Weights of a small GPT-style language model, trained from scratch on English Wikipedia: width 448, 29.3M parameters.
MLP neurons of a small language model. Each row is named by its layer, matrix (gate and up: input weights; down: output weights) and neuron, and shows model dimensions 0-127. Each number is 128 + 32 x the weight over its row's rms, rounded and kept within 0 to 255. Numbers have three digits each. A neuron's up and down rows have the sign that makes its largest values positive.
Before each neuron's rows, "fires in" lists the words (lower case) most often at its 100 highest values on Wikipedia text that the model never trained on.

fires in: "0", "to", "1", "2", "of", "married"
L4.gate606:129175108113170152121111092129062140157136143133152091104111090177150139145155135124102181115115132099094128099143158155137110135134173153119129118106089104173179145103109210144173085164131088165104080155129148130089159127128102227101097140075159186158152133168101176105166120115178096095149091123131174136111167078123097163113099141128122142046129141112056124181118123154116084124116
L4.up606:099114171114143159159118091116188123167096125123125121098117125094159106125125141124109116168103108124119126172100172133078129130156115142116105101117114109096102174169098155095097143160120137138147140179146029058092159150132131176078095152149101093158145099118076087102113101103110084122141123080141174129150086152168143124108114146155160163122150167155163096102122148099139153077125
L4.down606:148116179176101143179088107148127141179108096143160125090085143137088195078110112126115050185122152127120161131178132143107136090119115161100112185111117085038145122102112147162068148133164118085123042123140101107130081160154149143112140115145202141161140103112128093151033102144145093113157131088163122144091164112162046134129110096103113114141136196128158167187093162161114148095143

fires in: "of", "custody"
L4.gate93:115153145127137142114130107118136134174140112102117127135122100147175177070105154143135153165109162145109099154079096123126096103180113130101132166113165126138131115152129126089106140148172126165136146116179100132099124129097113157091126125140134084093152130090100157063147150132139181090105129169139166068114173175156126089141144124136129164091140070127034161159105128144112138143110
L4.up93:180175179189168145153147083186122127176185165154164137147106100190157126140176098117102141181130087136119125123139148143079111197148204141096147124122082090160172091162085109069179143124082132135138141158135129136146191209066109124107137167088123172126112097105118087161087086149133126114081125090136135085164111114149203168152106140132164147060087159205102167156102136151178111101125
L4.down93:084169144132058111127079146144129108179174135071178108139159159167061111123043157142087143137141165164124145139108113163145102108113078073123132170082138150166149102156181130128120058102124147118113097146173111059136129135111106108101146071073157119166145108099130125118140153103110155112102091115146129099049112153121169112097133143116146151168071084097110119162137073164111124132130

fires in: "american", "of", "serbian", "and", "african"
L5.gate497:192126118138125212117106098087128154138096097166138118080126131155160109140188104173109044147146112118133119165121095068050120116103159093124127100115127143115162151084104111093129097127125148173160098085104162083098104117124207074159143131129130129119128113176110127126144159089247158131217122133136158117143139102143122120119096070157074076138117158137133123161190134121108072069167
L5.up497:106065085119165100110130119120141160093131167110163134162139139148158103178118148119140136083079161050183143151145114118108116073131141116182128158166106149137115117129102079111137115140164178161132131116152179158121155047109175077157113163092139127133109132151093160104134147086191112113136087134148194096130172103101113115097140165143104134127102128096134127189116167100088108066136
L5.down497:151156155119136115097097106140136089176152154044127108165145101087102102100139101170077127123132086179100147098116121142098122085142135145140093080131142199122117087191154112148102200113165150093121098142158156058157111131187124116147124122057103140140136083183112127118105111116144108113138109095154199110255118108199155144148129126135050105107125163147115058123145091107104106098132

fires in: "de", "la", "une", "et"
L5.gate130:094088108143142162104135123142091163194122165107142146163124112122130152175101079052094076098104166100148077145106134118193096121125110148104077107145143128105152165174145101152160097133119059177151079100106094142141080158123109112101080078121175074146134163103175077138144128116150127164099103110114145134123167165161093168167129080180093127160133143145100093103192202131157116153129
L5.up130:110124131157101094092154070068119129128122138115116166115098122113151199115135139114136070146130154076156151123096152122172070153115111074155148179165108190135136083209106122078102130121125138161052108102114111175133117115126163111128065141164164118079112128117106135075100109097211132164081075140167167153146081103108100113154130122123134137145102139146091123139113073153096091146166
L5.down130:110158180118112060118113050138048163102094115119085164071190104079141088148096099081045108190070100120119155135092081104140055131113118157139177080154108143133085125112159123115120066145138056168098123075149119155128139129152197131122078092101110149089114134113119138106184122094198123136126139162170124161121109098154154108179111122137128122187113175100162110120134074132111105127137

fires in: "have", "had", "to", "having"
L5.gate515:136232144121138135162133168135115072047040144122148149122097118151103100138149130133167168095141175108057105192126138119142077131110190114085092154118104190213057132134083101109106116108148145077179156145162121120149159140087143149103166144165129077129174097132130100136074160121142087116136153134135121213090124145111107132203126117089119103146125143171124105121061107162187115086140
L5.up515:117106152070167080102113081137119095119147099163174094081158129145143066199163099131125111165137144080137055150138118152139076140189135094120071184118093143164104168152138111121105143113104103126139160123120159064116109144149102124125131161146127114110144122133122130117139154129123102105152144118088083179160099120141121116125099180141124135087161125174123115108144182147123125117200
L5.down515:113120147127162156116109115131122145129085140120063135153168121077131165113090129107154174097141108137177112167099127181089127071121169113145103126150113157104143198121069123084185125082105119156174129136113170094188137171134092120104067128185144150118120138124142131118125099148088094120164121145118114181158064091137151132108112058134075178164135049090127125164111062114135114143140

fires in: "as", "what"
L4.gate160:199099113146135104109120096120125145140068124157170154157183118141161091066135142107114095117070146143139138091140128152178122156093145114140130125111074080121197132074159173166156148165092097125128170128129127116103144101162083127126125100116057199176127092125124111164165142159175179105094148058142182142139090148168021227155157188140150160038173077163137161128149132135147150065111
L4.up160:118150133106146069109105148095105109136131089088165099118123157107118146138177144078174101190146152143076206134147102096173149144121135093101173136063149097141108158153159074155088146140164169108134094110150096107106129099110092087097142108175114106131194151094155102114101144139139119147124150117104129147164101093113173091163180145151131146163177174141108166132137154120157125108127
L4.down160:126089127166137123101110126127085080086148161108102144162116125127110060133097120097148142121088124079114152124108078188160033106085124102115141177139145186128118048123118095102156167104096121089154084077146100116105147101181098141172146155075130111126161118094150126100043157108103166161122146162117133146184130072119085113084144114115138194200139104131115141180142167144105080106140

fires in: "this", "of", "such", "that"
L5.gate852:142124111095158114156140100175187094146175135148148122125173102199145196092114131077166113185091078112148121097071131131182105138100142131092169156146132117141146168170154118101129088046155169141079093095160120113143090105185168132114168112122135094157119114156122139138106061114138150149103141127142155138169133166128161134175043109101131138149170114105091174127131081161142146196148
L5.up852:129085119115122113141139151136110170129132100107142152111127177141150124101083099083104146121177095156146089080114094107079090105136089166106133172135122066143165151143145136161124178170141160108147129117143156072100138122202156137148149093084123116171077084113097141140079111154135084234155144134166139129130131118129184093150132142167137095125184171133120128103146141115157175162102
L5.down852:120147085134088139111141180179144102158178106102100089110084074163119130109135108132134164109140184111112149114143159147146068129133108193102085089148084085113115142115135137139142126156141123146173110199112108090188189115115140128127094143092104134144115121217137096113128031119123125146163111093094125079210156174142075111129113085181121151137140153053098126158127130137086115141082

fires in: "de", "deaf"
L5.gate837:135063121116143198092149162093124155123123149128108140160127168108168153099108066123104070162108163128108138141120155091166115110088100078074071137126097122112100127134102136102133123184088155154140138120172143100104138128179096139125084134168138173134154147061153094076063073101141178108124178110109168143154128164113153146114110120105170165120187138080109156161164133177158113151091
L5.up837:123093069097149126070189141111153151157124099154076115133087163141162172106121085066103110144135162113145095133090123134121215159081197114152066083137078155127139105147083130146172145207117129153126145092161070097108143114170042149152181113128187165052134122123134134099132124132105131132101154075146109115084132141142142168162136052075101075175144140076142074108122166141159146114122
L5.down837:093188106104102144127103085128099139128115148162125145145107153091149133100144077104075135143111127176134144127083157134126108134069187047079073166159093087124153084183077152112160105163078137082077150093151178189194075132154123072145084136172108108165139186156189122095162057089125153149155130124155153124123111162090109102119075112166106098147147109120066120115179188106143081113131

fires in: "that", "the", "cm", "each", "yard", "one"
L5.gate942:166104130102126149135133182168176152141147148116141103051103129192141130122193150130119170115138104072151110116084168153164146064125082133095125114160033126131088116114153129207160058107160123090144189140105110047140135133102102140152177129154150090170094175184089160118183127101103150145105153136109122173130097188147162081110114120144110110110095174131135093115201125146129104182189
L5.up942:130061138134140166098166153102147115164177129148120119081166140142155145102163168137135128156173147038115084087081077129195154085144097085107098130160161127090102217149132145227146124146154165159133100142141150108090093141181167128131163180191191116139105158139085145123098148168077157122126182110100123141132106215164156087113104141187143090144097113135145103130111144151113129149111
L5.down942:164115148085083103132086158138163144156144117133114163111117191103047136100093090086124130112135119110104100119100145062084117093123131124148186166127145149073160170113133094151124109079137150061127166175142101110125108172145142118164157093134094069117136113142174179137149139108097154124108162129116146141255159113123116128112136121125153171052135159085123130129139188088165131156146

fires in: "for", "by", "in", "from", "between", "at"
L4.gate782:116078214101124117110097114083096126108140092142135146141122126151116132121111152144122058147046109135187106079157090152104060100141108127115158120096123128138135112107123104164133142123142115136128103179074135115126100077134125154065150146134118101145128099127147100089064093094175149153111101130144115074109130112104126179107096151029142146152195158108129133165137166116093113106135
L4.up782:113073137189194093137132087176113087137098110130136130120151170106134095146110126145174102127103112144184136074189070076138165109144177145075136169132120144135097122131163094092105129110147145072133114117138153109076141120176099134096101170152122123105123105107137134095095146085073128123135101148077195155136147143084159151110082103130141095157137147136163152085107129095153095179096
L4.down782:124109168142057156146160126139084082177153111083114121096111091137121101127184105083153167171122135133141097091126077119154098153088118120112078095153140150117148107118117116104087151093094161138167171181153134078056142134095084113100126111121131121131138145138069078106112130151131142089130122181072090123159098108146095144065097100128087124130078082100139119105118098104144125092127

fires in: "1", "and", "is"
L4.gate910:132090104123102145113176116219126118130141147127075130033127140092099132111092107129135098181092132107119097074138092142180069113175131107124171085132105158126115117147164155054146071097150157168175138161148137092075137123084136131068167111138168140114103089115074136130093087141094060086108075110097138196137140133143136121176177069092140080093153062163088158131191177116072133129135
L4.up910:128116142193082106117133118137059104109116192154123160111166141177111126144084157172144118118104131123132107174114141154079098134090086102111113123148121168186103099200153154091163124084158182130158063163065173117135155135128124067183113073122100101119182068089163099070068140109127131151123084095154107137117132095158107128123091177076180116075123173155131126134108177106122118159121
L4.down910:141108124100095135113086103164131140129158099147090095102141145184089091113126064124175072149116139060097115173124091143096158123075186169152134129157116152109115133198199126123159131081167140157054143145139160168123099127086145149135116112112097149166143159104178110061094144148107121094072084141104113140144178098126124177137090158120090102192147112127125153182102106110142175126075

fires in: "of", "a", "among", "for", "an"
L4.gate249:125107155141152109108180136155104146108077096118175148140199170123157114166120156124091163116144116124159130120132162138142160091093115135167094111118080100086114107151141122087132076110101166125152083134062165141151173187173163074128168164144131149046184115072133101129113114124114133165111104112144178142138123151080168136162117123152113123141088132134181142105135115156165094119063
L4.up249:070184116140137141120129096170136139100139118157098126211120119158122124148127148140093121123108140110127126120073124100139088152095107109119144135063147196174160147131079094103142112154140071153099061177153178077112072117177209096185094135117112154138120146113131072132038164144120201186135103202102149150147160085112137110148098129170109091131159134078106145129181102123120118102143
L4.down249:102136155128164098130157140113111148089068148155090069103074176166092078105119168149115112087096163135053142122105113123138176166110093120145146087114116114132162176121079097095105152151148079114092078167160156091131155119135180107072121155144127144164063111145152090127095141150124197184142112055104190107130108134130112082125122103092118171131095185078110129073163100143082101105106

fires in: "of", "by", "to"
L5.gate993:159135164162138140142151130111132091074137141157197059132142152158122092110133119161155109138084126137124114137121100134089104098157130116103118136157052058133075135152199156114129138069110107152099144110126145128171083161116220131143098141094148085156119114136151093072157179143113124124138132130125107152140124140142150104121087111129170131132161223091147171157101157137163071104184
L5.up993:152097188132135127071150076148060135103157179114187113142081115154135106157105149115187139097109086111150118106151106151037150137120122190106199126163171142103130111142125140176117140095138114135165188139149136109074117177076207088137096171045121159152134093099082124097120137149141098101142115117134086128128092172130170057110139151129079147097187201108164058141102130163168188151133
L5.down993:077144155164181081181111091064183184137132109091112166130147154100151126153104158205157129139096129165172130107117090071103109182150103167055157111080115152142142126099104165150143142093212119119126145113141107113147136149126163127165134143084124124136130183156078158112169178160127144150162095111158162092255152095150105166155168092071081108108146255086132097126127080095127119165171

fires in: "this", "that", "a"
L4.gate550:159090153156089117139134119123100144141106164098141159102174105161177116125129112085123164114105191081152075106090095112116110088107088104080181134198102097087120161155155119136098147123122169170135088090165137158111179172135097120139120110154123195118143119198127108104188117096061108147140141165124162239123146115170149125142075113105052094122124140088100116079058115139082142152093
L4.up550:109154120135184117138117201172111117219138189103114156152148153119161150095203119040123092158085159154200067098166127165139044105116093098048104085128123119116079136164132144066143089109166147143133090130147172184130167160075129135096147121091173137173151098173165167105097128112132090132113175110078148167093142153147192114085062102139149161183118078145126186101119125130111106119206
L4.down550:161134166141139128124130172142151124175123092119135170177087100141161138119124126184132207148123113205152153088175123170096086083124160082105178131190121122115101080162116125173095156105189145109137150110116145099168113126147097113147092147101129150120120082198123169145123143059037146096127145113165152178255205118115111150120109130107135093122119096069161130137114173164099078145127

fires in: "for", "with", "other", "within", "of", "most"
L4.gate462:101151148090130160152132109134081107134142094199167113109130170184139180154172113140133211142091129107187147060168103131178108115117108114131141156128135151124093068096143082137105126076126085160139095151090110059093090129094108110035153182093136111080098161119122143115103135120149140105128114102139194128129110106175172109083128074126137092110135226148149106071209188097157133141104
L4.up462:125126074155146140153089124173094181144116096165126082094152142180164094162134084173132135161102098107124096131128132159142168106102186076123133157116046128186142136134175189152095122140117152201086084100074072114114135105146158151100101165142138124167144092134137091188116096158167217120175174096130087178082172139114131127154139097124141161095086120111129117117111085128082108177111
L4.down462:202100123112146122108141108124143146081106106094107155141117142155137112143102111179110147088141095149131144217170106131135097082126167158082154132119174116128132111140085087136170162150151122179130120058104139101122133197137135117095128127099138127139096144160105137109121087120128105150115192115109167110255158080066111109177107086106124159105173230105142103120187099143202146115123

fires in: "she", "he", "some", "his", "these", "throughout"
L4.gate897:112144106073109154158106097155146083102139139120133126142181195071139146065137126071093144132068152160129076100149099215138074120119132101105101151106101119107131151105162106132083188150122144107141161130138163113148142110128124135126126076171119180172125136147109100147108101102086145174083104087106132131049101184140151121119080118159105103152166107122108060118096111159105104123136
L4.up897:132136167055182153163111082102093132080176069147143184136112064105145148131077079158126131092107138142062100172169137123152139086130139134090124109123132142109131107130174139120126184147167110094125062193183183084162087135098126130197125130128088174124092204072091156061116143066113152134060120089120112140124113133141123047112090103106162110115139066118103118153147121150138166145170
L4.down897:188097153114129158122177097123150100113121132095146111066139122164089106090076130086129126183151173118208089089089109136185136090145140128154099119119136116163151125157143123114150140137137174044104089201077082105121133139126113136151105147122084092152105154138147128099087102127122177170182122098063091112255120134130146106141129102112084133096143155092135104120120055119101129124105

fires in: "he", "they", "the", "of"
L4.gate810:155138147180106088146109119170149160158150090143161147135117074119102128084112139080175137150128147101105093141086101126082050164123139159159160159072056138177026155084124147096157082153202140134128116139149088115185168202124176129148162078114167097131177133129106111109171178161075167159101158128171146130117123095184094144168162136127110117104147143160176114118092098155105133163163
L4.up810:137129125165170129126150122084095139086103152075093114060125128155122141112106146116118096082089150161140089193117068115141149068131144118071114167110136066089090163098137160140104118154186110098124105111168153144136107135131148116153133186161097170142094131113098112105157160063098128104154138173151087094097125151097184138148114138147076138126159089054079120145098101154144177170112
L4.down810:176142101130129121111149154121099118103107137098137167124088138090106109161152154129175105106162142099139128130145121126092133092094075113110087108124150170102169140174104149143115158083170130094172114201101120136190147123115093104139086179196048131124124163171171139092112056133153108104098154118105110117245164190150151149136116101091100137190098112051136096171156119154141119083172

fires in: "which", "that"
L5.gate495:149123138104130100097141120101157139125102163108090082070065136108127170138094121063112136137102101092114135159144103129146106122095129162118172147148121150111101208070130104141208125120125201211162152181133097094095192158112141093106161148128131127148140126086108140158126124097115098097156145124123074110125148147118095134156087134149094133121120118138140131211159147146120057125124
L5.up495:160135142070139104110129171165087125111125128100133117116120071151181110140143130087072171162067103106122100105147075167094188126108106105102111220130072151131148130153129157218118081098162168115154155185146172107127126076092106167148103167146172104181141136163134166164153117134140166139145177139136128116155164157115138135145133158129106112080159104109108130158211124071108149133133
L5.down495:099150108171120051166091121169146170115114117139115150178120158110100158073143079133138138121087064156098120183178119115116108079180071110124133116137204118149148176078125131120149119095104166111138095150149081143143158191120177131142128091109070126146122131070130137162105116144100059117085117158143119107210148184129063104094143116102070124118176109091089135115074186049104229153072

fires in: "to", "in", "with", "by"
L4.gate369:160160081183094108096116116136090148193122148150130143076129155164153138116119090134108095102155173105145076133119128146108179149122158139168157093071157168069136132133100142200144145114091190131112093082148130118089073171133151096113136174144124089125129083158131133136081108147073100104093154076123086150103132133138125113139139114137120094140066071145147102083135140197182164172115
L4.up369:169213158125129069179121097116149128194115118162151121113161149128088153126175099143096127188062143104155118125110117204110152094132150142113127200111122128129158171128108134200123131156155171083091104105152207143042148105156149099145168129097073165075179168121192139178130130080135134073139083192091143136144129136084158147127166075130056107057090116071176139121154120144171102105135
L4.down369:149166159143122110103089128148151155139103144177129145117140144140081109171158082128125094147134063093102143112147055109044114128205147158119208129087114127166142150104072116161151137136082135145142100140158120059087153143151147135151068163149097129114139132142130101166120121061062177135170163152122088084231127166116139160154111138191091108144108172196151072098122147170131083126191

fires in: "a", "an"
L4.gate662:168083085114109170162138096107197100093112078176090164095176135143089125112126134108053181193160153140118110090109132175164094094145116136128091114181125152160051092174120113124092135029157156163082142158136136050084141121104174189116162134122136085153115088169112129080124138168138096121122150118139162159157150120109097108127124150168141083113154099145162157063114158189129115166146
L4.up662:098136107165171139141087158102120143160115167101117169184155160134119126110125088101147113086122079145177120113117124185126155143127083180084164131112079140148156094080132181069118092130120167110145153056170102108173182151117125159109191175158108161195152136133096086131085167152120094126102081122205109155124095106131129143137143127072136151155143167106162153096147180152150096113223
L4.down662:082112147180140089096085123080111166131118121140125128109088076174197137098145125122129096127157048129134095141070170174153175147168167119093143120188165165180154128126136171124107134127127172105147109139121117109136165189138133142097161088120096115129138099120130149124123177084101105093079108122174155117096110141100173116140104173083164081202128161108139086124148107111085121211137

fires in: "a"
L5.gate274:159148220163137147145148102055127148135095089068172158147155145176179087148114113168142176145181153105168120126124148111113157132143133114114091070173126137111116137174121049064087125107145150146107110127129122119121164148154145136102134133131159158118094129173115124126133133108168129152083140168120126188141184086127089079120093112157193129161131124136167118105140122094142073124128
L5.up274:141176091161172083117086121088085159194136140141109117122088182067160071084170073096097126117159113087108112083143174150140100135083097101143134126158150077150118201108107129122147148122131172141077123133125128158156135106154144139168154134183148109122116105093120169153099172115127081142088116141098158097100102100091093143085112095159071129078089135103039144072138089090104101083108
L5.down274:197120141128129151157100106098171094196083119143144102194158136082180137129170101066150042115115103085150135173094146114111122156145127160129129094116130186158109119090138110120123097110156157131148097153124093093093128106155113145132083099151116122100087084114117145186118148075111119162080134136142151161125110135106079110124087077141105139106091190111108147050159083168060124133165

fires in: "of", "marine"
L4.gate1020:125094173103088068120142122170153115154189157171189173097113167133177134155113081138127151107143126120124113108109129128125166175120076091126177138049140131140138172098130167048114222083166159105133157092073160101161154131137152136105097149113138113181132083186122143160108121129036115171067150117126127116109138142117117124158138134151154126126129173171124172138133153154142193119126
L4.up1020:158143118150188125073093133127185158137136134152067153183088115137141082146136167070133100122080147134125159135087120120134118119109180125064154160186170084133187080152088132118148068131145114143123084166154113149170196128164080195148129136075161133090119102123134114135136091151119177063132180094187116115123103128104147113130098183111127105118132188110078133122147136146179116159113
L4.down1020:111123217056131117145104127123144101130127160160093068120063117114101114124112144094150121189157125180087094129097117153130086141056104074122167111089148175145113131147066140135138158147152156134139126127162143102110133071126139103084105196156168149123077149096151115117166182097101139126090134181125147120150143111126135112058194149091124097122082163164167165133147145191142137119069

fires in: "in", "under", "by", "underground", "at"
L5.gate831:168096106103130108163093140092106148135193145132184165108118151175074153143140103121117113095159118155126148103113156150113106121158131092055188155109073114113145028105104130131172181187134139126046151127179191086098135118121163145131164070109106162110158020134126113125132138154164100147157148123180116127125189123122140101158118147160124092107118172156170078142136113150098148125156
L5.up831:131111142156102108130150073094160090129168115165173168135143168127067125196084110171090099183167121113121125158149202116134153122129099105096149179112125184093125137098151175153125187153144141105141149152176133151106150088126116145057143143101127133175159115161127109134131113100122128124140116130145134154108092085122172130138127115142099123132131215103074098100117115131143148161166
L5.down831:102115135111134094065123148163066126089123096155134127151093118117188118087155043095105102180141142181118110127145112114135124165145106181146073147095116074076134112130156126113088129179099153133081105156155146149091133129128118126185165119126106108116098073140089115103094122090080143103154150139055078147091083182040135190125135180093114111126140045122164098143106171084130201176096

fires in: "of", "for", "with", "led", "at"
L4.gate225:114145157175150120167144108099101115131155180192182176136122107155157166167123153088087144140115105095075086124149122148124137135139141161124153153132139160179105133113089158161144140063144159137134087064123130233107108143135183106017141120219144143086100127165080093050101098126190165081161091135110181086102174129105112147118129181163105166120069068132139124166141183120102155132116
L4.up225:178148136113100071140073136087124111125098141180081178114111156096146113119179073137147139140068123081155148142082113152158091129136130131140164103090105118109102137128118226140163164125082169121152084111091086117097106166139188145114125160157120181135095177116121147089066110142182117066152218091157122136119161114104140118148116173118130144113054139123157161179151189156101154117114
L4.down225:136139156094146206065096105093144140092164120137149139146099123077130176204126138104105147085140162112149158111106127113117140140181119062077126151096056141155109116098172101166136087105121158120175068092098159101138158124137137154042162075123142105112130112163119170174133103149144090203092125145132142092178087146102126171191189128101108157088157180125113179104120202124079107141157

fires in: "with", "has", "had"
L4.gate467:172152145113102091188152163110143150192153109190178136118117120128161139087135186174158108145129108082098125061169079077131145123139099070084127146080144137171083099140130108090165135111123205118126126155215141095114149111164177140147181163167049146194113113127168146086095145146082071089158072095090140112118065079145130117169143135158153115114181075141127163092139104135123141146159
L4.up467:051148151136156133145152164156138116103140107138131115118136168116144086094086112101092147132112134105085163108152120094119144104140115177124098120135131187157124127135120107140131096142138143129201137120183090114145158105111128037155130145112152076106140113139115124123108169131156086108117117109150121196177074137129166092061134118098057150063119120164121106113130133152129101081061
L4.down467:095135096135152146196094120112162065148080120125116147077104168108102151091061110153121178125085101132073152122106115085092135090120031084116096177131100162126093186163051118128144139122161141134114158093138118144133149121089139083185115178115098121150143155148152126143123140129127150113108152112170156169255131140168116133119161150141129101137162154123151168177170091148093110149142

fires in: "is", "he", "that", "they", "she", "who"
L4.gate593:102141123143140098102147163063097108099120156131132151111130173150158176127066081098145143126116122039139061171177187115138108136122137114152134133117130059158125104133143127145109157057177125110119120115130175138007089130145095123141133138133162096197174128164093104154042131121107112119106155180100140173140163139130113134135113186102080088123086127096087116135091143110129106101151
L4.up593:144119060104149121112128144057110083120162192125179135171181140202145114096106173083135169140115121071111090128134085080142114142183153084167084168120044168181129136106116176153125160181159094167085094155150145095141049159174140123126129115111075136204143122157156123093094132201092126080149150137081148074142188144153156114121155047101178142135156141136111144095148157088096091103140
L4.down593:141174123159112172157179079145111158107159148106103135138111155129158127174158145133145117143165104074182180185132087153105072101095139152113134134129101121127132082186081165164160178129114089111129143124115073101170093117163118120066140102120157151150130153111085198125175138138168171125132143124121093158171047133139102115134131118147068171089153163149111147128125167158133095144125

fires in: "one", "each"
L4.gate205:164171137103127152094073107069158067107144128101115089094139213202118122131168116164164144171124045107164104175141108075088088174100101147085166161118101026119089129147088112144059108167126128110137133127121103137107175094146121167097071097134167106101071147149133151120136089116128099122160123176154098093133114173163119139164121138119137113160196062166080109170121090172155156146158
L4.up205:106111154166149124111156156170102100063067135140161125107145123190117156043201076135127134134080127140084180122139111102135116129105074181081141115187112107139124149101156046191143182160201160173146130152166077167109099154101131153128104106122129070125197037122093185096104109138130122154137151096092116146138064127164162141103111087148129154122168177112070121124092139153147095135111
L4.down205:171148098137171108143155165108135130166135127095170133114121161043178206156142112135182099092108102085105163111163107121159151132078125102138089100158082135119123136091135143214153187101194120181094107133119089124115152101177154126127159157143142140182107095129176140135195122078115107113116133152105127168140095132092141148129062106106104173097139107129133124143138057104092103100141

fires in: "in", "of"
L5.gate1087:096108102122141175151103107161144132095136147075155095123187122190111083111090111185094110078106085133106092123112163218158150158175173120144103143196133158133091128089117106126128166119109157089146139098130161135092147097145111124112140113089165112139080108089212121145117125124137108161185102134074151049099134122105106118189180078185111169144139080131166095070117127170128108098121
L5.up1087:142130173127141135144130113149152120091123102096163078112127087168172141110095164156155127118158180113146072179133130080134116237090196098108155114151081105123126127137142119121164047100090118101141115183148167150106158153080100133104144126079116198103084147108153145120104108132156076170079129157138140083151120156145130136127123115213094157098159123145157145071202113145151136163173
L5.down1087:118101129165113099132116103117098150073129105132116102112146101087177099123171156179125148177119084088141154123125128104170142137177163134151175128140177124117074098106141105107141120122096084146100107171100106141203134116120182112150096134168097181071165179095170142123188080111178144100093154149136107091227142107151111115156113116210128131125125192133177182189193146172111217146116

fires in: "as", "denotes"
L4.gate1082:112120088157117124148139108166132120117164127116176121147161102102158134131123164106109121152092160183133158130108108090163198104173118123188106129138094139176026191136064154181199089079085061128197108132139120074103147090087085137124132137131166148128152147086143195108120107144142154090189132104122153174127100117157133140143108135165113165138123130202098180152114141147114185096107
L4.up1082:085145169156120126128128109104094095142096121167169149148102114187089131126125152090114111147134139126147147118163133115140138153133175121178161084126110149163138110141129097126143099114138121151174143134107209223163206095049111149112149104129090053098141124127096119188080143127163179152173150175149201137125106065154106089066161180107191166086190150162119148207140131105137134096151
L4.down1082:107117143141124123181067109102065085074147124079160111137103124179067142118109114053158067078098100157084105134123149130120081147127139109102148106069127066075092131105110128110062100091164140194141191148146187171130120137093144115101121134082117062140168161135084142133099161130095122131166086096174116159108086142131068108116181150085115119136153173118098122142187126119074148109200

fires in: "that", "the", "he"
L4.gate643:086168133087093120131151149117150140133139163101129156122145079116097085137126107095138143100101108081088124144153156125133113107088171137083194135142153135079137160085186151224141116072112132171121122142109197163092140165150115112089129098107149141148121069139115120140082180165143136100088104165144144164168168137065124133142153154086138151079180105098135155161134102082120147157129
L4.up643:161111138091169139129125147107110091131089132104089096131115108123111122184175081136188093048135156129092076140116200096110123105099110121080155194125136165125100084156117115165140106145128089160102151156119147134116100172138115106075139191119132154087119131160078120068073161064126166043100092091144087174152146110144142139120085119097102145121165177117111117186135122200163106146191
L4.down643:149140128100136089128076176093090122119158137073064134156095116136115117135180111105176147138151182158122175178076175140156147135087150115125087096177151092120128161110129096123172149112199108166142066110150173175133138132135213159166120133100136085131062130123120120132076168180114133095058104108102106108144124177103131151094186171066092132096200094118089163130126103112083113169182

fires in: "1", "addition", "order", "n", "0"
L4.gate789:199162089121137148165126113166133106087133176089120174112091196148051083104152131136092126134115156143177163024059124170101169156180135140106120098099081104099177182127148153127115141110124119121140090155091192160127105117118183222169076113160141115096166134152132095120113129142155132105075129145134154116155160163124165097149096189106139131122152168155141142093097098093092115134155
L4.up789:107116183165097077172189077123143107105137174186173139148138110126129124120130095119148126139119097129153208094113113107164144164165148174104088077119111158124138135111145130157144069123155079110164117152093131126102129095087165163121105120127045049090143106120150149175110136139172141072105127089093131148164087160185130144136164145078093142089179143135098142116047131129077174136162
L4.down789:070214146125064081128124162129205104095125188148108177119175144140120152157166112140143162087128079120157226131124136177124172073137167131141090064136118111132141154077173145091108125135207095169062112123158140132093114072141145097095109125102094119112108088101125084127131191156139112127119106119102125121163106108167142193122158198089148178111147195103142115095082177128115147172103

fires in: "one", "1", "that"
L4.gate429:142185110119113127129156132139137077178111119154158134052118097134094149139181121142188154214115190160085101133128129092134123116135085136125172135130092166097166086147096173173203171058123152120142151172164133180128118115077147142093133141098140183134139109136082123109164139100122101186146151142108111143084115175093158160097114085095152159164122100090149147141110128060138116106154
L4.up429:182111154183110113147156192140139135155132154164135167113062150132094102150101142045164088196162174116103096084103115131156115124128170069084164148131083130131135175173112095106162148104138137113103119123109163126130137159169135112111192163131150156174144111140126106131188100120102093126137121105114146137123155160133105129164088166146146126084213071151119119089106147108105082158112
L4.down429:155081172130082076157128138108131117137106102149131122130170141188064210113114117149159157132065149122094144102100159089099136116140184120123115127113166076118164091147058081160164165114127144129100064168121085169134131140140142139083112140146103133141172079183099108119119131146148095030119130162125083153151157138144140108117116114091092138128106175106073117073114100127134145169073